{
  "d_model": 192,
  "n_head": 6,
  "parallel_block": true,
  "init_std_qkv": 0.0404,
  "lr": 0.00613,
  "lr_head": 0.00393
}
MLP neurons of a small language model. Each row is named by its layer, matrix (up: input weights) and neuron, and shows model dimensions 0-127. Each number is 50 + 15 x the weight over its row's rms, rounded and kept within 0 to 99.
After each neuron's rows, "fires after" lists the tokens most often just before its 100 highest values on Wikipedia text that the model never trained on.

L7.up270:19 46 51 40 54 64 47 41 57 50 36 52 46 80 41 21 32 59 58 67 48 67 75 63 73 47 68 55 48 58 47 70 61 82 31 23 32 53 65 43 35 44 76 69 30 47 52 63 45 51 37 78 43 56 52 46 49 45 51 50 42 59 44 36 67 39 41 68 68 36 36 39 50 63 47 32 76 49 64 20 45 57 51 46 58 48 30 77 54 64 72 50 00 43 45 51 49 26 50 46 06 46 52 43 54 39 46 72 26 43 72 72 46 61 83 62 27 64 58 62 39 43 49 39 29 82 48 46
fires after: "\n\n", "=", " |", "\n"

L4.up243:55 73 60 30 43 38 45 45 72 57 71 53 52 39 45 39 41 44 61 74 47 61 74 58 49 72 50 30 47 55 47 37 46 47 29 38 32 49 46 37 40 36 56 73 36 51 35 54 21 38 49 53 45 56 53 51 62 44 55 45 55 36 35 61 41 50 67 33 64 56 43 00 52 32 59 51 53 52 50 74 44 56 32 40 63 59 84 14 24 47 59 38 56 37 35 43 85 56 25 56 25 23 59 62 56 38 63 60 73 50 53 57 33 63 64 37 44 72 38 42 86 43 48 51 86 55 23 50
fires after: " in", " the", "In", " and", " In"

L3.up420:39 60 28 45 60 59 41 58 85 48 58 63 36 42 33 44 43 38 38 31 53 44 50 49 64 48 60 49 40 38 43 45 60 38 37 84 44 48 54 70 40 41 21 44 32 60 39 98 48 40 37 54 25 22 30 24 53 50 46 61 48 47 19 59 73 29 55 66 67 26 55 57 15 27 34 56 45 43 67 39 63 31 64 60 68 58 34 36 49 48 47 53 41 46 59 33 73 64 45 44 43 47 63 21 50 14 43 59 56 41 60 25 50 73 70 48 62 38 44 35 34 52 36 51 44 45 67 75
fires after: "-", " Preceded", " directed", " Succeeded", "t"

L7.up64:39 51 45 70 47 43 65 42 36 51 46 39 63 43 32 40 57 70 47 76 59 44 30 41 70 50 40 24 63 61 66 67 38 48 60 39 32 37 44 54 48 38 63 45 32 48 83 36 33 54 43 40 20 66 43 68 66 35 85 56 53 54 42 54 38 28 54 46 33 63 65 62 64 19 52 40 77 57 54 57 41 58 58 51 56 44 56 50 54 53 57 56 57 66 43 26 74 50 47 32 16 41 54 61 74 42 62 67 16 68 67 42 26 83 61 53 57 46 64 61 40 65 42 29 73 62 46 38
fires after: " the", " of", " between", " The"

L3.up532:81 55 71 07 54 43 57 51 38 57 40 69 51 47 46 60 50 68 34 35 66 35 38 66 30 37 29 35 85 56 50 57 71 27 41 47 36 45 65 65 74 53 53 59 26 80 54 64 44 48 39 66 57 48 65 51 32 66 40 47 46 53 55 33 45 39 72 60 64 34 41 36 46 54 51 57 58 49 60 54 35 54 57 56 64 45 50 49 30 59 35 42 82 45 51 63 43 59 60 66 43 76 44 26 23 29 58 48 38 41 61 43 35 63 34 28 71 54 56 60 59 52 39 64 26 50 67 45
fires after: ".", " 0", "  ", " Rank", " Season", "\n\n"

L4.up549:54 47 29 40 55 22 64 24 53 40 61 44 59 63 49 35 26 30 38 55 42 59 77 57 53 23 68 74 48 43 46 39 43 56 55 55 60 84 26 55 39 80 47 57 57 60 68 51 58 59 59 45 51 86 55 29 46 52 81 40 35 41 24 73 52 60 53 73 56 58 09 39 58 44 29 63 53 63 41 25 85 22 37 85 30 43 44 78 44 45 77 58 38 51 53 44 38 57 56 69 64 44 42 60 43 32 67 45 37 64 56 49 37 70 43 58 35 50 31 35 27 53 69 28 45 57 35 54
fires after: "-", " a", " and", " dist", "c"

L3.up138:71 50 79 46 43 31 33 55 79 57 36 64 33 44 33 43 70 75 51 57 46 62 48 32 44 46 41 54 59 50 45 37 35 39 39 53 42 84 50 56 46 58 67 28 59 64 76 20 31 36 58 52 47 63 33 61 44 39 35 62 42 46 48 49 54 68 66 36 70 61 59 37 65 99 78 62 48 40 34 24 45 31 40 66 40 57 41 55 41 47 57 93 42 54 39 69 24 41 50 47 45 50 45 46 49 49 32 55 50 50 17 49 51 41 58 18 64 55 52 64 57 31 63 63 59 28 82 26
fires after: "  "

L4.up370:55 60 38 40 32 64 52 40 47 48 05 27 22 38 79 68 50 30 68 46 50 40 35 61 14 46 60 77 53 70 49 42 53 81 57 36 58 47 31 68 53 77 73 57 36 49 42 30 36 42 66 55 34 90 77 47 50 47 31 64 61 38 31 58 82 74 58 41 44 37 47 50 56 71 54 63 55 48 42 36 53 41 45 53 56 59 30 34 48 53 50 40 96 57 51 69 43 30 35 43 64 31 41 68 42 35 34 60 70 44 41 35 55 71 57 58 55 73 55 68 39 40 33 53 30 49 38 38
fires after: ".", " pro", " int"

L4.up332:44 56 47 40 56 94 36 52 39 02 58 42 55 61 82 25 59 36 88 61 63 32 82 60 33 55 42 47 49 56 21 52 55 25 55 47 61 50 79 55 25 44 56 47 33 51 71 44 36 73 55 37 58 37 73 45 59 44 40 33 36 68 55 58 58 49 76 50 68 50 44 51 18 37 41 54 39 38 34 39 48 71 62 55 45 60 41 53 34 59 64 70 46 52 74 51 59 26 43 20 49 69 62 25 44 56 34 37 25 49 64 47 59 59 69 61 26 50 52 52 37 25 67 72 45 49 55 42
fires after: " |", " (", "|", "\n\n"

L3.up268:40 56 72 57 12 63 43 54 18 55 52 60 53 50 71 62 51 39 51 39 44 44 64 50 55 71 49 50 77 72 38 38 37 66 39 99 34 42 39 51 35 49 45 49 69 26 35 32 46 42 70 43 39 81 55 44 50 38 86 45 41 54 31 57 58 56 34 35 55 79 53 56 59 61 46 35 37 76 66 48 33 59 45 38 56 28 67 54 64 28 67 51 59 25 70 70 51 41 69 10 32 53 43 39 56 51 42 60 28 57 43 37 67 54 58 58 39 56 77 41 74 31 35 63 49 36 62 55
fires after: "\n", "\n\n"

L4.up28:57 68 57 73 32 70 61 37 58 44 34 29 52 32 84 76 30 72 52 52 39 54 71 52 60 59 37 40 62 37 40 55 69 58 51 66 25 58 53 54 72 65 39 79 30 54 35 62 33 46 73 43 52 69 51 66 40 26 66 47 75 57 68 52 48 58 54 49 59 64 87 31 71 53 83 60 59 57 41 30 33 27 40 10 57 54 41 58 38 62 20 40 43 66 61 67 36 41 39 48 63 69 47 58 23 39 51 35 46 51 09 42 45 42 60 50 44 47 77 48 58 51 30 45 36 31 40 56
fires after: " was", " is", " are", ","

L3.up557:43 46 34 52 56 55 42 77 57 45 47 55 72 53 60 52 47 22 49 57 60 35 36 43 49 38 28 63 52 64 44 61 66 37 60 44 17 38 53 56 61 46 65 72 54 51 69 50 22 76 70 59 53 30 67 69 63 52 50 57 62 39 65 45 89 53 43 58 40 46 46 73 16 17 36 36 41 56 29 46 23 74 69 73 63 52 37 46 63 73 63 37 26 53 59 52 54 67 45 44 52 45 64 26 39 55 31 30 35 10 61 62 53 63 51 25 50 61 36 47 33 46 72 61 48 59 51 43
fires after: " up", "-", " 4", " 5", " 3", " out"

L7.up246:34 40 53 55 56 05 48 66 66 55 24 57 53 47 45 65 47 41 46 54 24 50 62 43 70 38 32 27 64 63 42 62 66 93 54 48 27 37 63 51 50 69 65 62 49 47 37 42 14 65 36 56 50 41 46 39 43 79 42 66 45 62 45 49 62 52 33 51 42 77 16 55 47 52 53 36 58 44 41 64 39 64 62 54 29 22 52 31 56 58 54 68 58 54 66 53 46 40 17 46 51 51 97 43 29 38 52 70 24 70 78 46 69 57 40 44 24 52 78 58 47 32 58 33 30 46 32 52
fires after: " during", "=", "-", " of", " after", "After"

L4.up343:73 52 60 34 22 51 50 32 40 36 56 44 23 47 64 43 68 80 55 19 57 41 40 59 58 56 63 35 63 85 52 64 24 65 62 49 59 16 58 47 59 45 61 36 78 46 77 53 76 60 31 54 48 41 41 47 28 42 32 43 49 41 28 54 54 47 29 47 31 40 71 42 78 44 68 55 54 70 63 65 69 56 49 53 79 67 40 32 71 41 36 40 48 54 36 37 70 59 41 27 20 46 72 53 45 70 29 27 24 48 57 52 85 41 68 50 46 62 43 49 45 50 49 60 55 51 60 34
fires after: " the", " New", " The", " Bel"

L4.up278:67 53 45 60 45 62 52 31 75 69 50 65 35 83 58 67 37 23 78 71 43 02 48 42 61 40 35 37 53 47 44 57 51 43 21 76 44 43 51 37 93 61 35 50 52 56 58 35 33 64 06 47 60 75 53 36 51 64 34 50 57 61 45 17 46 37 60 46 50 30 61 40 67 38 70 84 52 53 62 45 43 56 51 93 20 47 36 32 41 91 60 62 34 45 66 54 48 54 38 51 56 52 62 56 56 39 48 49 47 57 51 30 49 50 41 46 42 52 46 61 32 48 56 30 48 52 37 77
fires after: " te", " l", " su", " ch", " Su", " Cha"

L4.up462:41 39 52 76 71 41 32 73 47 65 63 50 45 28 34 38 47 37 68 45 49 74 64 57 64 80 33 34 34 69 34 48 74 22 52 75 66 47 58 53 30 48 35 26 63 61 75 59 39 32 75 57 54 50 37 65 42 67 48 55 34 20 47 46 65 92 36 66 54 58 36 54 40 46 55 69 46 63 58 47 07 54 59 58 37 39 34 59 19 35 57 55 52 39 78 42 27 67 17 49 64 65 50 47 41 76 52 67 31 52 56 42 46 50 72 48 50 28 21 46 21 57 40 83 30 57 41 56
fires after: "-", "|"

L4.up495:65 55 52 32 35 68 69 40 62 32 65 46 49 36 45 35 52 71 59 30 42 59 34 53 49 62 47 45 60 51 37 46 96 41 37 60 60 37 91 48 54 46 59 54 68 30 45 72 41 33 70 60 49 36 73 31 79 34 43 53 52 16 14 53 35 41 43 57 45 49 58 66 44 45 40 53 65 51 64 27 65 46 46 50 75 51 67 25 46 51 57 37 75 54 34 45 46 36 54 44 46 40 28 43 58 56 32 45 56 27 52 50 51 53 56 64 40 89 34 51 34 53 72 50 61 51 48 23
fires after: " the", " The", "The"

L4.up518:60 75 67 29 49 63 58 31 47 50 53 69 56 38 57 26 27 72 63 49 66 71 31 47 67 42 64 65 46 67 42 30 58 51 56 45 45 50 38 48 56 45 42 67 44 36 77 36 46 51 40 62 72 49 32 74 34 53 56 61 59 49 47 43 63 66 52 64 66 71 31 15 55 41 59 28 45 58 48 55 56 68 56 74 59 65 58 47 48 58 28 12 87 47 17 54 34 44 71 89 34 57 41 53 26 72 40 28 69 39 38 47 52 48 71 34 30 41 43 55 51 44 72 52 60 57 34 38
fires after: " Ne", " the", " in", " Tel", " to", " first"

L4.up499:65 79 70 60 58 72 41 54 42 47 60 64 45 43 31 54 23 58 69 56 28 33 49 22 26 49 37 48 29 43 50 41 61 38 55 64 57 48 63 46 37 49 55 15 47 29 26 54 33 60 36 54 55 34 47 54 29 32 61 56 67 41 45 61 36 70 31 69 45 71 76 30 67 49 35 72 42 34 50 49 23 49 54 76 48 32 63 56 57 42 41 53 56 58 62 41 63 69 47 59 55 41 46 46 61 27 58 54 37 47 44 11 62 65 46 52 50 62 41 49 26 48 52 73 51 80 75 71
fires after: "|", "-"

L7.up424:72 34 51 32 27 53 29 51 36 42 59 66 48 31 69 43 15 55 58 52 43 51 61 43 79 47 49 64 63 35 62 45 52 40 48 68 68 35 53 28 64 36 38 16 45 58 58 39 27 65 56 40 51 65 53 42 63 47 40 45 62 36 34 58 57 53 76 47 53 48 65 67 70 46 71 23 05 39 69 69 43 49 58 61 17 67 33 34 58 58 48 67 46 48 52 29 71 23 62 41 42 55 30 29 46 38 79 45 33 34 53 17 75 67 61 47 45 51 55 62 52 56 66 57 44 37 81 30
fires after: "\n\n", "\n", " on", "="

L7.up209:53 60 24 41 75 41 67 22 53 32 49 37 43 27 45 51 41 33 67 31 58 53 54 52 59 32 38 45 51 16 53 36 33 48 89 38 50 65 10 51 65 40 71 70 48 43 50 51 44 55 62 78 46 57 54 52 35 55 29 29 53 40 17 42 34 56 28 37 49 64 67 62 55 61 39 85 51 38 26 37 52 42 24 70 41 62 50 61 39 62 60 73 99 36 58 64 61 64 56 43 49 43 68 60 36 33 66 50 37 55 52 75 50 70 49 57 51 58 57 61 35 51 37 43 51 60 70 51
fires after: "."

L4.up418:45 49 82 45 37 44 75 04 40 59 61 76 83 40 51 22 51 38 75 40 43 48 49 70 43 55 55 27 18 50 29 41 51 48 41 55 49 51 59 39 56 76 20 59 76 71 62 78 48 35 77 73 63 47 61 25 61 65 55 33 61 40 45 47 39 51 62 56 50 73 57 53 56 43 51 49 49 64 39 55 58 59 47 19 66 64 59 46 41 73 54 33 66 52 59 38 32 54 43 44 17 59 46 66 48 49 89 47 41 67 45 36 66 68 56 68 60 77 51 52 46 57 63 20 55 82 53 38
fires after: " a", ";", " the", " fo", " P", " an"

L4.up272:57 52 55 37 40 28 54 36 77 17 40 56 29 36 30 53 25 59 53 27 55 52 46 62 49 48 79 38 50 35 72 62 39 62 39 57 52 32 57 46 47 68 53 49 68 62 69 33 49 63 64 60 45 45 73 65 76 50 56 65 69 71 45 56 74 59 29 56 41 29 29 43 50 60 55 49 29 49 30 63 48 56 66 62 85 48 37 52 50 67 28 65 75 59 27 49 46 52 32 38 40 47 62 66 43 29 59 59 54 64 19 28 50 52 69 55 67 82 68 17 46 34 58 33 38 67 45 61
fires after: " the", " The", "est", "The"

L4.up448:55 66 82 52 57 66 35 69 48 61 35 54 35 48 26 33 66 50 55 31 59 55 44 37 43 17 43 33 64 57 47 53 68 45 73 68 44 60 29 18 56 40 25 10 56 45 60 39 30 61 66 56 47 78 66 59 56 43 79 46 84 03 17 57 43 70 52 78 55 65 55 34 56 55 51 33 51 55 68 43 25 59 29 43 44 42 50 52 61 50 40 46 56 57 43 64 39 32 43 54 35 48 63 48 69 45 53 62 57 41 51 55 62 77 55 49 57 52 46 34 60 19 64 26 45 53 81 65
fires after: "|", "-", "\n", "\n\n"

L4.up436:50 46 64 74 27 56 33 49 52 40 68 45 39 38 74 47 47 55 41 09 53 59 35 58 37 35 42 48 54 37 72 54 65 35 81 49 32 61 56 53 56 70 68 39 24 41 59 51 41 38 52 85 33 51 44 45 48 44 76 54 26 72 62 75 03 48 71 54 46 60 65 42 47 41 39 49 63 21 71 49 46 48 24 66 47 54 80 27 59 48 34 45 52 34 38 42 45 53 48 55 28 41 34 51 55 24 76 51 69 61 60 53 48 43 43 47 38 53 55 72 61 43 43 52 57 63 45 16
fires after: ",", " in", " of"

L4.up571:42 41 81 56 46 56 45 56 51 21 51 39 60 45 32 57 45 46 47 60 72 54 32 57 49 41 63 67 45 53 39 49 41 50 52 43 48 44 27 79 16 44 53 42 75 65 66 60 60 58 59 60 31 64 42 35 67 42 36 44 61 37 37 66 52 57 37 46 36 51 61 65 54 69 67 50 24 34 43 36 67 35 27 98 64 58 72 38 49 49 48 09 59 70 71 32 38 47 46 57 54 49 51 67 54 32 53 52 50 77 66 33 56 47 52 43 20 78 63 62 41 58 51 26 56 49 40 17
fires after: " a", " the", " an"

L3.up443:57 32 48 29 61 35 56 72 53 56 69 36 46 47 35 47 47 65 80 58 38 44 33 29 38 49 43 39 33 48 47 49 63 45 67 39 53 29 46 53 38 35 21 68 49 47 20 60 31 78 41 83 76 56 55 77 44 29 65 65 78 38 46 45 65 81 72 75 73 64 28 33 62 33 69 78 42 41 53 44 57 37 44 66 49 18 30 78 26 61 43 46 28 62 49 63 16 40 56 52 75 53 34 47 60 47 59 71 33 66 13 34 45 74 74 51 59 60 49 47 50 61 54 33 50 37 49 45
fires after: "|", "-"

L3.up563:49 45 34 67 79 75 48 56 58 64 48 41 42 71 21 44 28 67 34 50 50 58 46 40 58 35 44 43 38 48 57 50 33 72 43 41 20 55 61 60 38 47 07 56 52 40 80 65 30 72 51 79 64 61 75 43 40 47 67 42 48 69 69 65 27 48 81 43 58 46 55 45 39 43 72 67 74 48 70 34 47 52 59 43 55 39 25 47 52 35 12 17 35 50 51 38 48 37 76 62 43 56 33 86 71 58 56 69 45 39 66 09 43 56 59 42 27 43 35 46 33 45 55 54 31 62 57 38
fires after: " |", "=", "|", "W", "E"

L4.up389:59 56 46 34 58 67 58 42 75 43 20 59 75 58 46 28 41 62 64 70 48 34 48 44 48 51 63 77 42 63 22 20 57 72 37 39 38 45 66 22 15 38 43 41 45 59 71 26 68 43 59 59 30 68 15 58 56 75 57 42 60 42 26 50 40 67 62 67 44 28 60 63 62 31 69 39 72 53 63 63 56 46 36 77 48 59 45 46 20 76 54 18 49 53 54 40 41 58 68 68 27 50 51 44 33 32 51 66 20 44 56 57 52 63 55 47 37 89 26 47 47 59 50 40 67 48 40 46
fires after: " a", " the", "\n\n", "="

L3.up338:59 38 41 35 70 40 51 32 39 59 48 61 65 38 38 40 64 37 74 47 42 53 25 47 53 47 34 59 47 57 53 61 45 41 78 48 51 40 46 49 37 42 76 36 33 57 72 36 46 50 47 63 60 44 75 47 53 42 10 87 34 56 61 50 41 56 40 70 54 47 63 34 44 38 39 38 65 46 61 45 37 73 67 49 48 70 26 29 58 34 35 87 40 70 21 60 71 53 63 36 31 66 45 42 60 52 34 41 73 68 74 47 39 67 47 23 50 47 17 28 47 56 50 51 15 36 54 50
fires after: "  ", " Total", " up", " votes", "ates"

L4.up286:62 58 38 67 61 53 52 64 48 64 47 46 69 65 59 53 30 48 67 60 49 38 36 60 73 76 61 49 57 99 53 70 61 52 31 32 29 42 37 53 52 39 70 58 70 05 57 60 41 82 35 82 36 51 45 66 63 38 71 55 60 59 33 26 64 49 68 60 49 45 53 63 44 47 49 53 57 50 69 44 48 43 56 51 65 58 59 52 58 68 56 50 42 46 37 55 60 44 18 49 75 56 55 48 63 54 53 77 39 95 70 32 37 56 50 28 44 56 47 40 37 31 62 45 53 54 35 30
fires after: " |", "=", " 0"

L4.up233:43 58 31 52 41 41 58 37 23 40 66 18 48 37 46 59 52 29 43 45 60 29 75 27 51 42 56 51 56 51 34 69 77 51 48 46 42 61 28 48 59 63 53 37 45 61 32 72 42 34 80 75 60 44 63 64 62 26 74 46 75 39 56 61 27 43 66 41 33 71 50 44 58 32 48 58 84 70 44 56 29 55 33 41 43 52 49 34 54 59 39 22 27 65 69 61 56 35 79 31 37 72 34 28 37 38 56 73 35 69 45 44 71 46 61 50 22 55 48 48 60 34 31 48 74 26 73 25
fires after: " was", " were", " is", " are"

L4.up131:36 34 49 70 58 67 60 56 73 73 25 51 45 60 37 32 42 52 38 41 31 45 58 56 37 63 46 62 54 66 09 35 59 56 57 66 20 47 05 65 40 48 42 60 50 44 51 55 20 49 56 66 59 48 30 82 63 49 50 50 27 79 79 58 64 46 73 51 54 32 41 62 43 49 49 42 52 42 59 65 45 64 22 42 61 56 46 43 38 33 66 43 65 60 53 45 39 56 42 45 46 52 57 60 72 52 61 74 28 45 63 58 65 47 66 38 43 42 63 33 48 39 63 39 11 67 38 19
fires after: " (", "-", "\n", "\n\n", "{", " \""

L4.up341:76 37 62 76 40 64 47 43 54 48 22 35 43 52 79 69 53 46 49 70 56 27 54 42 23 30 41 62 53 26 53 73 26 50 49 72 22 34 34 63 87 24 57 50 73 38 58 36 32 78 34 47 69 63 46 52 55 36 23 64 86 66 48 62 18 73 41 42 33 41 45 23 60 22 60 30 26 38 11 29 54 45 39 52 34 35 54 36 34 59 48 59 52 33 63 22 53 58 52 37 57 66 82 45 65 17 51 55 50 45 67 46 47 39 64 25 41 57 73 39 49 45 33 39 50 52 43 37
fires after: ",", " Su", " su", " and"

L4.up484:44 52 40 69 41 72 67 69 52 65 58 46 66 38 68 55 46 50 25 26 41 72 60 58 63 50 48 39 41 37 36 45 78 53 57 82 46 44 36 69 65 47 37 59 43 42 35 17 31 34 39 55 46 29 80 69 45 31 71 20 59 16 53 43 43 53 47 46 46 60 63 59 47 41 89 50 52 60 63 43 27 52 47 69 34 62 40 26 52 46 59 36 30 39 50 63 58 20 67 35 52 67 55 54 29 51 45 47 41 72 16 22 49 35 59 60 61 52 41 82 30 54 30 48 56 62 57 39
fires after: " was", " is", " were"

L4.up551:38 78 54 64 55 40 48 33 65 52 37 49 35 44 56 41 48 53 49 26 31 40 76 44 74 46 69 61 24 07 66 54 47 61 31 68 22 73 50 35 70 69 48 59 42 28 51 37 42 47 33 20 64 59 64 39 14 69 51 52 64 48 28 59 35 69 53 46 66 45 66 39 31 45 33 43 73 44 66 25 84 67 35 61 48 75 67 39 71 48 60 51 63 37 43 44 50 55 39 44 54 28 44 27 38 30 27 55 53 37 58 59 61 36 37 63 31 68 47 46 51 49 44 59 44 58 46 54
fires after: ",", ".", " United"

L3.up21:48 54 46 62 48 42 12 43 44 21 56 46 72 36 30 43 57 43 60 75 41 47 61 40 51 67 40 43 39 48 59 57 63 45 32 54 31 46 65 43 45 55 55 57 46 73 26 48 49 42 58 65 78 55 29 63 62 51 57 41 47 48 58 38 53 52 43 76 50 42 57 56 36 27 34 62 51 66 30 38 52 33 39 50 55 51 50 35 28 62 27 83 61 61 57 31 72 54 36 72 42 52 73 00 49 48 57 43 31 40 75 47 65 59 74 30 46 31 41 51 60 70 43 62 31 68 46 43
fires after: "-"

L3.up303:44 67 47 41 63 73 45 81 69 52 68 48 53 63 11 31 55 42 49 69 59 63 41 16 61 67 61 76 41 56 46 59 53 38 44 75 22 62 53 56 53 39 63 74 23 39 50 74 50 58 64 67 60 28 43 36 51 28 52 78 54 40 37 44 50 53 20 25 59 30 45 61 33 37 50 76 40 39 56 49 36 34 43 52 44 59 44 47 59 57 60 48 55 40 47 51 37 43 21 63 47 55 80 54 34 53 23 53 44 35 65 42 51 86 63 36 76 61 67 54 47 39 47 58 54 39 42 41
fires after: "-", "ing", " Jo"

L7.up286:47 51 25 73 71 43 30 58 38 41 54 41 49 58 57 45 35 44 68 56 34 53 37 60 70 44 41 56 43 49 22 24 62 64 33 07 35 59 65 44 65 42 56 48 63 33 64 66 55 35 38 29 47 41 47 37 37 54 65 45 72 49 63 53 68 09 09 45 35 45 34 49 68 52 77 23 62 52 30 42 58 28 29 53 28 48 78 29 63 56 42 53 58 47 75 35 74 39 43 66 63 49 53 64 69 48 54 60 87 44 56 34 62 68 53 64 26 63 80 62 70 55 66 35 62 54 47 73
fires after: "=", " the", " =", " late"

L4.up315:49 65 60 35 65 53 50 39 69 37 24 69 72 52 64 63 45 50 40 45 49 33 38 82 70 60 47 76 51 75 52 62 52 40 49 51 50 37 31 57 39 52 89 53 16 54 37 56 20 45 38 60 47 54 55 61 36 46 50 44 36 41 31 62 21 65 46 65 59 35 48 52 40 45 56 27 53 47 63 44 69 46 51 56 44 49 57 23 57 49 72 28 52 59 40 50 31 66 38 72 38 36 49 61 54 42 44 70 50 27 41 55 52 47 76 30 38 66 44 57 41 61 46 45 34 58 56 46
fires after: " in", " per", " In", " pro", " ne", "In"

L4.up78:64 44 34 51 45 57 48 38 72 53 81 52 55 65 59 67 72 47 22 39 41 69 26 30 28 58 32 39 39 31 30 35 39 39 58 30 27 56 48 53 37 62 77 27 58 34 61 58 43 42 58 68 69 30 50 78 52 63 33 57 60 46 37 55 64 69 65 43 51 82 66 76 58 63 67 31 33 55 44 60 49 31 42 72 66 63 60 21 23 33 49 60 56 32 62 43 82 49 58 48 33 40 43 48 36 41 43 77 87 42 60 50 57 44 25 52 44 54 56 99 50 34 76 51 76 61 47 52
fires after: " the", " of", " in", ")", " to", " at"

L3.up301:50 19 71 44 82 23 55 61 43 55 40 50 43 59 35 64 50 57 38 39 60 22 61 63 67 45 50 64 53 52 78 31 55 63 41 63 42 64 27 56 66 42 58 52 56 48 64 47 38 41 50 56 31 51 63 54 45 49 31 88 58 48 63 47 32 40 64 61 63 69 77 52 48 51 65 49 52 48 36 28 30 68 56 46 45 43 32 14 66 78 59 78 59 57 57 65 58 47 34 66 34 72 39 31 47 29 40 43 47 54 45 58 40 47 55 30 86 32 54 34 51 32 58 72 48 42 71 73
fires after: "  ", "s"

L4.up391:80 81 53 42 60 54 92 37 40 45 59 70 54 35 27 33 28 62 74 38 14 34 53 32 61 36 68 44 48 60 68 61 23 61 52 19 62 49 56 41 47 39 47 46 25 56 43 44 39 55 53 51 60 71 47 59 67 43 40 49 52 33 43 58 10 55 62 65 44 44 72 61 52 50 91 39 51 27 72 63 67 57 62 48 53 60 52 63 49 47 70 35 51 41 55 52 56 52 35 27 47 67 22 71 72 41 25 40 36 42 38 56 48 60 57 69 48 75 62 34 46 37 68 38 59 56 55 32
fires after: " the", " The", "The"

L3.up218:74 58 46 57 47 13 39 72 62 68 37 40 45 45 46 31 83 25 55 36 16 42 58 60 55 43 71 54 79 61 55 37 49 45 40 54 55 59 58 41 66 51 45 27 23 49 74 69 49 78 81 57 56 53 59 77 38 36 36 32 71 18 30 53 53 78 59 53 43 41 38 64 54 37 56 54 48 42 46 59 35 60 45 66 56 52 62 54 39 64 39 33 57 58 48 64 72 66 80 67 61 68 48 27 72 50 39 50 23 31 59 55 57 77 52 54 62 31 35 21 21 56 42 60 38 28 27 57
fires after: "-", "  ", "|", "="

L4.up365:42 69 44 38 44 55 49 34 61 62 67 60 50 64 26 77 51 42 48 52 34 75 46 41 60 57 52 59 66 48 09 50 60 39 45 71 55 54 62 52 50 52 22 65 69 62 84 42 53 53 57 78 32 58 32 32 37 57 61 45 76 44 55 81 51 66 79 71 87 33 72 71 37 44 70 31 63 29 28 47 48 33 55 62 26 59 46 58 56 59 49 20 45 50 69 32 54 32 62 51 51 40 60 51 44 55 32 69 21 65 48 47 48 51 40 32 59 86 26 52 35 66 35 57 42 37 57 36
fires after: " a", " A", " the", " U", " an"

L4.up235:36 47 72 53 67 64 30 41 31 71 61 50 54 44 42 49 57 50 32 56 57 67 73 70 65 46 36 58 21 35 64 38 64 34 42 51 32 80 48 62 38 47 63 55 55 42 60 58 44 45 70 58 54 42 36 43 33 38 42 42 73 70 50 41 60 48 62 60 60 50 33 27 36 34 56 09 69 65 26 59 40 28 42 71 40 79 77 62 23 55 43 52 44 38 34 54 61 37 45 39 38 51 19 35 56 31 51 72 81 57 45 65 38 42 38 45 60 41 43 68 67 41 47 32 26 52 45 44
fires after: " in", " of", ",", " to"

L4.up36:36 52 32 65 43 64 47 23 47 64 58 49 62 51 35 58 28 52 63 30 55 63 19 63 47 61 48 50 54 48 58 44 51 74 59 50 31 69 37 66 61 38 91 39 60 46 38 44 36 75 65 33 47 46 37 49 47 60 54 47 41 39 40 56 49 55 47 35 54 55 32 40 52 55 44 45 62 43 45 43 22 65 51 24 45 49 54 00 43 49 63 47 78 66 57 38 59 53 52 51 41 32 79 32 48 71 22 80 82 73 69 73 54 46 49 49 64 44 28 73 37 48 39 50 63 68 55 50
fires after: ".", " De", "2", ":"